config.toml
hidden_size = 384
vocab_size = 2048
norm = "layernorm"
norm_place = "pre"
attn_scale = 0.0884
optimizer = "muon_variant"
beta1 = 0.95
schedule = "wsd"
batch_tokens = 131072
dataset = "wikipedia_en"
MLP neurons of a small language model. Each row is named by its layer, matrix (up: input weights; down: output weights) and neuron, and shows model dimensions 0-191. Each number is 500 + 50 x the weight over its row's rms, rounded and kept within 0 to 999. Numbers have three digits each.
After each neuron's rows, "fires before" lists the tokens most often just after its 100 highest values on Wikipedia text that the model never trained on.

L5.up976:446513472521441515504478511599594562598459509515570443497418467499490436494492571561562464605479452556514540412527512392475487440491495536499427573456589552482519448458476537441420470484552523503578533529415517579550474492400503501422543392501444403566520496454415461503557487511492525467521507444561469497482531474486489482407599425507497458535568377426437559546451452503509514553509466468509523497531491512494484461489452603559486570595496582547515522517474518489482421396543536418554533489513584486549585511496477579467483504573480388501464481512552397460525459487643558513
L5.down976:585580516504466447403477499470415585502555507563552484540484448447490505522476513476516385543541559515531544525547529622582472468433529532482539479494495413532476539612523530490504471530482481525493514501528517490494479481547438455555497523518430649535375483455494497533459506484463473482500558480540466473461562530494535558454506586470493527499527502525569505532570455469514481483482455457567473586438422492525601504543488541444557453406554463423437565496569596512378500432529511603424463475470490541570484446567451466522494513548553460445490544517485443550415442491486547566
fires before: "\n", "8", "A", "9", "B"

L5.up235:463507458508458551517532388534536569557497502588512495413391348551559532491615552529452449556475524528496487515482416552622560491528450483473494509489458428427455461530468553499504545424477485490483555482452513546498447488529467562456486578495459555434478452436501552565497480408524528456498484474515524418560500580478523469469474509469423507471400514525433460468470511512569497469489515515569442512488550526569435506484498511620472490533499455483507550556391434419520536439553611548446489489486535521457456475505535519536554511516454451517523541429416538490577506539469580516
L5.down235:431494478492495476571533467477444487523411527505469503514534470613507475505546490552492454361599504503506460512413535591442486563510525604504498418467531438470561528556504490559458593568426511505512522554417490448484532399546547516561445501483578535451480554488472524646532500541445524449520445530427522510427457461480493479445529603555433497610512482500433553591441520447430584530481451519502475487399612500515484511514508477505474571458441436538508487447550504480508445520470421460513560503550470508519461532528519533484471445535529499500483450551441522491520491436542565562
fires before: "|", "\n", "-"

L5.up764:428418472498551428540365459414490480535502516553439483498451492539530469441455593502531427430543435571554493469475534520526495501424518505451509421524305518588524479524568514574564515480438515518629568501504429478482481458441444532480488490525481508415504609485479485484501666487474471511494472411600388576480475491520606516461531529458481514494445456466486448509476510593534482466556434605589565491505499544527442540499483542518473509516583612533474511370554488548575466486512524554469496522486481552571406430468530515436510502462490511412586584466485472495552563462575507556
L5.down764:525378489544609449567516408523455488505512445516452480396504459524607489564483449493475393489527532399473531482467577611610467486610482414422554498590531539424517515524571570498482480506553470495452585452550452416525482415473509501518548585521480505438525509533584464495452529462467555481523471511488385573496438601486515559471576537537434562508467486473561538466424469442546422466546462547530583531484461490530530536539461463540530568499465497430503500419553430549491498419521512546586502488481509620522485490470524507472499533401508461442471520440561523501418487445534463437
fires before: "es", "ed", "ing"

L5.up619:515483583458428517524424432429537474569430498396530488553493483546514360618481563522406493494566440519513466502452556490555518440538501415446476485528429560630532532461459575414470555611501488532495475588524493479472564571526486569421490470434528535482489515509487490481452478468516509478507560429483512474523521442501409495481486438582436446577531466593492543422527430527477547478554566585443444517553548537439579431461474572520486540528437548488524631499495527494460578432508438551465478536562526461492480446552521536428485477509510435387428534499526545542538548464454545593
L5.down619:499466488394468490522574577475535554509459499545521493474559452389522549459485498403513517461428517514518547530445556473474564547538518470413586572428453480412604418484400539521467514444465465566399455468469492537532524498499527503502487469531496420539490526522503546601474522431543575493463447466495493493465497516476479500499567508564493511438538465528450498512496531454502449422571423549577519544480448590532463497509588504426525550496532572532466476559541456543460534468512429403549567404490503433589512513429534460480444451524548514459450388524549502442518441550561496465
fires before: "\n", " |", " medal", "otes", "s", "K"

L5.up514:485430513519512572565538524501442535453464490424547527500478483418547537420481566519463489477484463486502483561452518542498539505532378451445477473577440518412466477495492589509478574540466528551545495414473520455441517530399456578485504495451408464510502532447483520464436541467540483486515418567545405548481504461487529498531591450487534543456461565491401547435476492436441385456519499507562560527394487519538491519525670466512511493518511470484380476538411438532592527524542412474533513417467511537566441489532528516497542505387505415546472515436551483522545589522461557487
L5.down514:620420541479523517623468436466466510510502523503452488430447435579457554464555448521482410432419482452494510511507450514565493517458527498483585475533527453503560439535551552440579556550461493537541503539528474582431471561493402531440516522438529522525502522513512547607557516430529529449432425432490547505546552520415426495564427439447512552381617522429530562487527524460511534574469510485449550505622423448606501561525473432522500516520478432569425390502560514531490487561474494532548474407472479542507485576513458593509466432541433547549474425397493523492501499461480545639
fires before: "ed", "ing", "s", "es", " the", "ment"

L5.up1043:561511568483402495447419535517549585478537527479478548462527584489497457443451508510473498522550483445376498498519502576456570528472502495500451479476444454429535469457437494509487518453492488561556467511521515592479539487460422476525561493493492472434458470519559580610534535478432530505578484436530549565467500593478517401494428583418394474574479536592521519515450498505521513502512603497473492582472469543445535484529539602541562430528531521510546513437538528456585423543490423507498405471483537392464550469465396495482493526465542482428522442473473560452409532528507523552
L5.down1043:489503516447540589404539539548443475519462619488445555516474516567539497606520438570500474521508515577590423507429477450476451524459463477417416513447526526500492550500477503573534486472557555509510429463486526428434552462410462396446559520538503535539428497361539512388572535461535509497486423505602474464392545458424510545540513505557438563477459474483480550485498557455493557447408451528535497514452499390499446463481567465509478611485483424439480459483454425512484560510520473522463374532539484628480565400493503483456465453527507478465394507546563439565541593535435456490
fires before: " |", ".", " and", ",", " R"

L5.up409:542467537487431532523439521485482407384521622475535461455490473545440455436549496497566483461502515537497594520544521517491458434508448519426633564491575489454470532555568503472434534510406539383459413509456568566467464528482446595437509444493562509475441508553524555473543546463465446542488500485584515435483515519363517419539388503490453447503489563483566538504523467507454484477573533474500459550450582534541546460533477516530512530570533518517519513583466501533476513477495538467592546600522452614514477533505459552487490502538528525500497379531428418636369530478483599446
L5.down409:457491588400464460440412538484478461439443612446572470566578543560597480518511466530443547444491472669533560558542436455482523484457471505500592574439426555570579414555507466516504513562557512546529526455556495502484495471464563553524477524499507439502476625489551381472468509511501451466508442482505465441551527592552401551486438511490375512462486477495528500489471478530523477527462485410463545538508568493447502452513555452453550500497506408539485535526529520547439448452489557520575537554465495520510481621438468579491577444493436501394456472611477501552480491512517545491
fires before: " |", ".", "otes", "|"

L5.up322:427442499490434507557510495535485497557499548460473470486461470450441541449458562528478534479477512506578543464486516494597496441481459526589601492563444554487597525453528582526454534552536547536489512497489490419534524549466417437527510479578457510488476492498420455564440512452590515547481382534441483523494501568493548517487481505529522523634544491458522463435502541417487510533511448472493454514534540419512450589551578476456551514441563424493587357557511467450523456557592520460525492455494508447498524470464456449585555566540598511532490571546568408534453484571453436477
L5.down322:527567628535465511478441472514431495417498458555448594545530465567434534484518491477551454508428501509509448454535498619420487491500439501467544585479570520410505510445532510505478447498535493537550427497541494538519437545557455577497443473562456509433467452526450534579480574563521515444490520455460446528512433499481517508494488473510447480512540554412481484511471506511573438533551471483513572547478500566559585585442466562543575546384431415488436596449495566469511558504619554626546513418502422530484500443481494496448446504407523566500474490561469556531474561539486536500
fires before: "ing", "ed", "s", "ited"

L5.up385:521567512481533533548546550485497440514537469508470537542583486543527400461503524471495482446519480555531493401417442496468417488493501420394561464571402485432423410454560378554581526458523469517483483516500531536566405470482435432526458412437508527483478468504354465432480428475414493502513484546508471488442519510428514492545555484504606408480521528561513503498524597506504496442566505539606478567494503526595482486502544527372484532476623437538491539490635510538512473434487489508449461497613464519523443460550514509486460563484549464541491512461500458454541482456505568523
L5.down385:503501570502414527514410439429509515501490586535517379427468494484481568498507512506519572426493445506484497615518518538442535513493438533480494557519470595548566515491469638478486540543462514580454537463572520451467547508412522512429477554485450480495538486510511494486495547524517531634516560523554514560494383573585425496520508446478391562449508435456530528524514466527559511458551409503462526461512569504451557423457491475555544484486374551465496607491452542539474510556491464428443514478423609512485561535490537520549573518465507549522449445516518519431505406600496548504
fires before: "\n", " Japan", "-", " The"

L5.up1519:478560455447433467460472520448453529547554518525502427504384507493506466508530488511499476417533416461544480527514421498497465505607518442503541447486465501418537567489461544385529532594529435532549495532441485499531519520503528442504530386439513494558482477525501469466527542479411493557512567458510476584481537464461522541496529491498468484525477487563554534545437513559564629538492423447407504420553502483498546604466452475497568493424457418536495532375576482482495454578528402486481570555432548450500486493507473403500478483484444569496426490420534527503490425550484502563
L5.down1519:518492518470525430510495521398480548445543552463441494471470421556567454417478480487536486574481487481515604537390535412403531468494516574482560501504540556416538444606562524517467483507459536472530573518555442400460413483553473469496362492488513525582493491470500544447573489487472513526456448599471449488565567445446502459500533661520501506510537522557509476439508507600495515465509482457561528465479569560446535515535429549572495543490470460424422428434546617504513597445490527443516488420485421574478482524531456585442468441489444545475540438542539582596565415531504506534
fires before: "\n", "=="

L5.up663:449476506450551508468428559465493525456534454492469535499522483495563471512566521564512515460475546463464542545506544534400416501515391369503495478571476449406441490533447460510480436466491516483460477532548521590532518498521474465470533468454556519415442458323468575562503519428536486401524565505426621501495483478468504451578420522484510450503549468518531578446483476455567483509606410514497544531579555476578503537524520461401542476356539524554491577451481494460409464520529416393400508573451518523436604497531561578547593486498568537460498490510484508450486477562503542495
L5.down663:440428483427446423508452507532496525478464370589574495496506533487458485467582511565540444427570482455469476359504497502472538405439538510453526463502557486404547502564503547546584490446467586496456450565417528425488566513503537395485511465530538525514464509526458499487489509597457464428512433551448505552429410386445429546397452557456445475444474482441384586399463434589549434437482439526417569455547401418567437477515465448512509571599516471545538548363515419512468423523494602524490503491544493546414507486493493527478551514538500484543437442550441439512508375487449475592
fires before: "\n", " The", " He", " It", " In"

L5.up973:504482555594499400545552500576510525467529452488504593468516465558603415493491497521516536582675411491464522502566511481608485476407476493423442486451411427562581494420524453494513568519434430414510489425541516501509417492516414450511473517552548539474609492479420540480546494369414545519482412530495467448497524464611516419384532493464469494578543343427462506501496570524519502417524534514521515417542540508394520546538468525448451495449490497546535517479449539579490552530541428481553519539444499591558415477528578465571545481529518459487403536427433456463560511594494580521
L5.down973:431490491510503468488493477490456488472540424475473534453593577509524555490561562508527429428492517463596512523473487555566517561486507414561473530516621626531425506514508540399352517461510511435416494568522498513489496502421575534427537549491490578434555452499483495572520553396526465399450406472517618535494586478456493542506499484487595451419474444564524491518462457508517551443513549459561478454518504557592536508521481463510590497470454452502399484375543447497394544512473481480549555535524521474508482603482559487518533536535509467438394523467572473418532489521496511468
fires before: "\n", "ement"

L5.up758:480476504523442483496499509484507571436449431465573563532405508520596473458538474471491402518570464530460526581398500431564537556384529599488452451508454507573463523576508502528524467468527486470435517518542383531507426336503583551501432573470556483508566497592482498564551455496461561530485463429497475556520402508506561536486489403523490480522492491469524488531541478536534493572552553526459484509567427446440552515459513549551553484420520453519461547584515542513457538484464463490455510457485500467447451510498529437529517525534495399454524553521492516649531508586425583460
L5.down758:412518442442441522567516439453548457589411567564502529583479459465532558520474441578459500468445454452463571465460548509460475545468435425497540460512523528554522522616504447467491479602516452543462481534529531475482504501413456436482489494429416483548528437568430431542564479473542531530561409499418576519505424536460400483545500486420590490447465508491450488555593469537532456485546487512464521577493556506488521512499453497520482498487490526463480531579523444514495452579609556509533427452408539428513557518509415498492546493437451483462518472532576487461461484434533514550
fires before: "|", "\n"

L5.up1494:514523490501503466486577437502460540522477520550533516452544491415479494525537565588469402411468459453534460452448483636541481481535602422447474493480409518483472480488486457435443556484506531461478515501542484487509679421444560537487494424531588527466508431491546559480527532458546534450519458461536530476494456443489565522508490527477483450556563469531528531510426466475446489530480452493537544456492515533485565471573515543572517489519485425496521530531497633528472499423565600523526563544389545492410540481528434485528452397547459458590543462393559557474545524557594548477
L5.down1494:531534446493496509487591514569445487463463563432489553568544538572497484464549447468481474507462497514497629548468520494403484507504436499546400555474446498527569521540547458435391467497493563562480483530410510531537567465483516538393590408539433458499479394529499460614501450483454574447552527491518493429474536487564515428412525485522516431451512481512567563558392500487515500431518517473561484463479542543437483473527573640546546487520581409528448564479453408446541538473431461511429435468454418462470459536594568525504493553496431438570471492611591553470524464549477488453
fires before: "-", "\n"

L5.up75:469472520501560506461467558584473568604440429601453568515481536618528445431528496591541531422487528614508463458463420541443543581510456399555438611456490454546557569496478503531503450552512519531375466491499516502509583470435459564530392484464527415505481376405425457440535518493485489482522587535465400566406428493395431560554522419525476498539512454570561505443472470439461521518542549489484520539558465503543461557437473392492474430447525453474505461593440473594390540541643577536539524584505430438472498485576501546495487492487509479465469609568471506532521474498534474551
L5.down75:571443466478444469443552498439497500492421510425476444439458537580516469437562460542551556540479402640583493457533493542516483597379527399458506493415533519512474431548454481535465415439504485480485513540513522491406564505503475550507472451610413505542496399509482526496478447534516410432406521477568508398386432487459502503550489538555474429585456505612415493480469452440487472487482509454495486545554554524474468496528577476518510399469515509541474534508532462481480613465541490523521444588512463481406557458418517541411446573500582467536467622587508441526504524536467514454
fires before: "|", "8", "9"